MLP neurons of a small language model. Each row is named by its layer, matrix (up: input weights; down: output weights) and neuron, and shows model dimensions 32-223. Each number is 128 + 24 x the weight over its row's rms, rounded and kept within 0 to 255. Numbers have three digits each.
After each neuron's rows, "fires on" lists the tokens most often at its 100 highest values on Wikipedia text that the model never trained on; "fires in" lists the words (lower case) most often at its 100 highest values on Wikipedia text that the model never trained on.

L3.up52:128133082131126059170078148109149133108163108127131163138115080130167124143130154187119084119134138168108157120149133181098137142108128104178152160133164123148141093143123147102144081085150110104113130137150123154121127150158115131129118133122153109137113103094160146121116129103137099140137107130142111110160094144109163177122126107118099075150119130140167124108169132183151129138147110181118105110119109139109105126136111141154127100126172108120097123151112107127106139136127173120162143159125125134129151093117151117149151086129144165134125093128084104146114118159127121118
L3.down52:181085144147137148137176146165129130125143161082142143123132152114156088135094102100067143143129136131125112171068148106104177146127177086095131140179160133106113120150095133136125134117142125157148120142111090125178146098131130111151122121128135156106154135160132145142145124124167116129152148126154125123085147148122168085135093111099139125141141117102138128106141137136119166145144120162082135083107152110140097118167106127108144156134132123134119105113141172140141130150129101084118112152095183130128117140141121098097131116131076088111162123082123118118127144112104156102
fires on: " second", " the first", " third", "h", " was the first", "nd"
fires in: "first", "second", "third", "a", "seventh", "2nd"

L2.up67:112124087145146126114115111087174073126183152096131130135141127131123125132093117120085075113138166108153136117099140109121082110146127126150123145097155114114109125185147117127110115140150127164094132119126161143124149130168089105123072096111122113122102188115145132141118135118155127108138143132130102114084093112141086150122122137166176147127096124155138147156141140148132163135134181156150100116091129142132141134139099134132128170182100149142116161121106134181095145137169112124150138117128178090109092149135161124130141129162120103119148132161115164165159145088151086093
L2.down67:146116173119109121104101127093146135116103108157086135117147145114108151158102142114100161129143132126092131128131124135100125132092121102146141095139167137145166120118106150119129109117131108120122102124126142123118115148120135126143144159151133121140137084122117122119124138134137153122120123097136150156146143132124142106146095127124179123157135104075115120132105123137131179119125124098145154125178097112155151142145136142133095120076099091115164094148114146143079136115145100162093086130131111140125070057155119122106146139114161153107086114078087160117130110148116116142
fires on: " Released:", " released", " founded", " until", " graduated", " from"
fires in: "released", "founded", "until", "from", "graduated", "by"

L4.up502:127142138149115100142122126094122133155113144141180136129154134139127139152132103109134152110078134140101133140125121137167116125104159128170136123143150123115109156149168145136086125122136128142129140123161161125146131097117089126093146142096133101129132173148170131155142152114164107111147137152158106057133103159170103159151109097131118120136104058145133100141108104120150081162094132148167140078100129133137124130131127114119125160177156096083107144108164185125119143184111124143165139130113113131129118160119155106106143125127112142109078104171063123114112116133159129098
L4.down502:131166161160136174126147071153149138124113167116119110108115142118097108121169146114150114154125116148120115131102100107136164142137104141113107110154134150162190120103120142141106146125135139139122116087094103123135170107204092124107142134125137120127109082107139092135135150110143130125173166125136103139115115157138172095151140122083125124149124112114113114140150070180122167152172121143142154144116166150148154111139111154116161145140146135121103078174137137065125098134083105128146117195101106137133133099153107147136134140117108159127087157157091109189123111126143110093
fires on: " One", " one", "x", " single", " Hard", " front"
fires in: "one", "single", "front", "nineteenth", "highlights"

L2.up276:107129172129110098119137106158086130156141138095122138146102099122125108105137125152116110078098101163119146150143107143125116133101175165158161129138125147129137083081097156122135122157131097141164109140121145122083112127096118148109114107090111110149137092132139156116125140121168163119159074154158140098139094137136119140133155120101147141152107136121152155129087105129126092115110138161168127078145115116150135150133117148119125115128136114099105153119127113133122134159122121155143173187111167122108119128145132056124159125114126103105108104161127123150102094121145139067
L2.down276:133139133106111179135132167123136093149148087145149111136133147139119106108167123124123135152127134126180145106128104111140172097145131121099112130088117106107125135103141139091171149088142087157110111179110118112125117167142155167099142147154159131148113072117120155101127129091151119100128134149037145134134110139140129111096141094158110114123157134127167109106157160130136106143142139133137124119122117153115113105138124147103127133098112112164160096128123102152117102089127131105083171154170087107164117153115149113112105135125153107155155155126139118168118172110158132141
fires on: " years", " year", " in ", " season", " so", " month"
fires in: "year", "years", "in", "season", "so"

L12.up757:145133151108083145123106154138150105126175142149138116145126161164122127113143082147134182145118120141122096135127120117147130064111103137159122152163117130158138129112124135097117140084170106118107155130146135173101108154161086132127143131077194141111184090130115135149130103099150103106123103126139113111138123143147146126126130147092126133146170102184166095090136131158117100129097115103133126092147167124138089151111122105152169101143133114128112148166089128101103159137139143174153141124145076142115126141150146122156126111153110100139136153123111091144096150127097158098
L12.down757:143120139135085096125159100132110144131127117132072090139123127115158114125139150125145125112124131138153143138103139124134107189127117129120122119130114103120127094152107154084118134154135132101132109131135081147134156160118157084086121126139120124153101135121143135147086189109144110093117142092116121201180167108189162138122126160106130159064117177174124135159161131132139114115154119142112150135130130110112176128104170091132120082140127131148135097116067113134163114157120100124154122133111152110144141122081118089128134136137126165119139090126135114107158162106125168151
fires on: " and", "\" and", ", and", "3", " He", " out"
fires in: "and", "3", "he", "out"

L2.up560:148163145102126092137131117114118137165135127130164182119119133149155151132197105130109092105105172160141143147146127078098102127179137132127105125122136125124125158116096080112164126132114158162120115117172148143110113147103128139141098116055084126065121081094128113153149126132142145135132113135115121102136131144165118086105143127153134077135064134182143166161124147152119142142128130115080105118110119149141113123111126107108142140173118149120159130168099140134115141159126137118130137143113139109110158138128114106196085132140088105171117129123135123144153114133126177095
L2.down560:116074097150117146142084106151127116154187123120121130113168110135068137120077135115104163170154130139095138110075137146078176099133143132137113164103089111140119110095115140118157143145167134129145123148149103171144113131125095152123166137191108103146110135121138130128132107133132121144097159117135116123086136119073120148157134093135138158134154146160129089137157121125132147091120153151127145074152111136098090117127131128162170142142146112112128145092129056137105127112145146102084140136173120084144137104145148143098147103130123142083119160124096129165136135129124142101
fires on: "S.", " United States", "ino", "i", ", United States", "ville"
fires in: "s", "states", "filipino", "nashville"

L2.up46:149135128139167119120102125170090162144119124115078151114112120145146118160145145161135115111103086121099118137131102116160127101161128145155141146117090150133154110119117150139153163182124128143152149098148116114087114138149139161126078120106123125124124118092147132120116127119153141158114117186165114089135104163122136119102116113133124178126084108154132154136159142133136112158086123117104142102135131116149123116120134128108195139173135142109116140172109122127097137129123123149143147144095107066062123096159142110082153103133058168161133124140142152160137069130135164118
L2.down46:146124072139090143186126160104118094144106116144145116126124143132140091131103153127085132114168102129167111135127117124143123103119125128114120165155123080108138141166131148119139163120158142151124139139170074112130110115120122148114119150123123150158117138104081136111081092136123122109151127132103137135138144140177119111086150127137135130100161148111147180114153149103121083149139115120138110161159161149171065113139119157098138156102140155174115144119113136176097160101145114108113137115111131117164136135105153098097156126150155170120144146089167128107080131102126169112
fires on: " group", " woman", " latter", "ent", " committee", "BC"
fires in: "group", "woman", "latter", "agent", "committee", "nbc"

L2.up885:079143159106126128067115138106137106135132135167100098146158132116188135144124153145124097124112131116121191147110098194152155135128117176126130133134128149142132074095141176092116117154139101125090152139142146139089136102177096134079123128147128093161107128118174126138141095103124137175118078136133126108147129101105139157187112125148157138144130072163153150135118126154096100132134131169144128091136109118130149140131116114128105100125137129119138109093169125130117136135149139149128126100115160109114101095166117100181105139140124162166123095154124147127124098140136144098
L2.down885:149104117128144146134120166152127120150078175106128141132153152129104100139097149129096101084143146127171125130123118108138073118110101165099089159133111174163176131114126102122149149094136146154108134143133077104163124137124202141172177146139128161149128098123086153087126136124144095126137150149145125165092154144125137150130116131134132095115119139131137182106112127093110094111130154108091161101153101163182151151135123139148140104132134125135146093179125133127106151126151131107108123142123134095153137137125113099085158082106144097092109158142131139111127135108103145126
fires on: " four", " large", " three", " te", " purp", " two"
fires in: "four", "large", "three", "two", "five", "eight"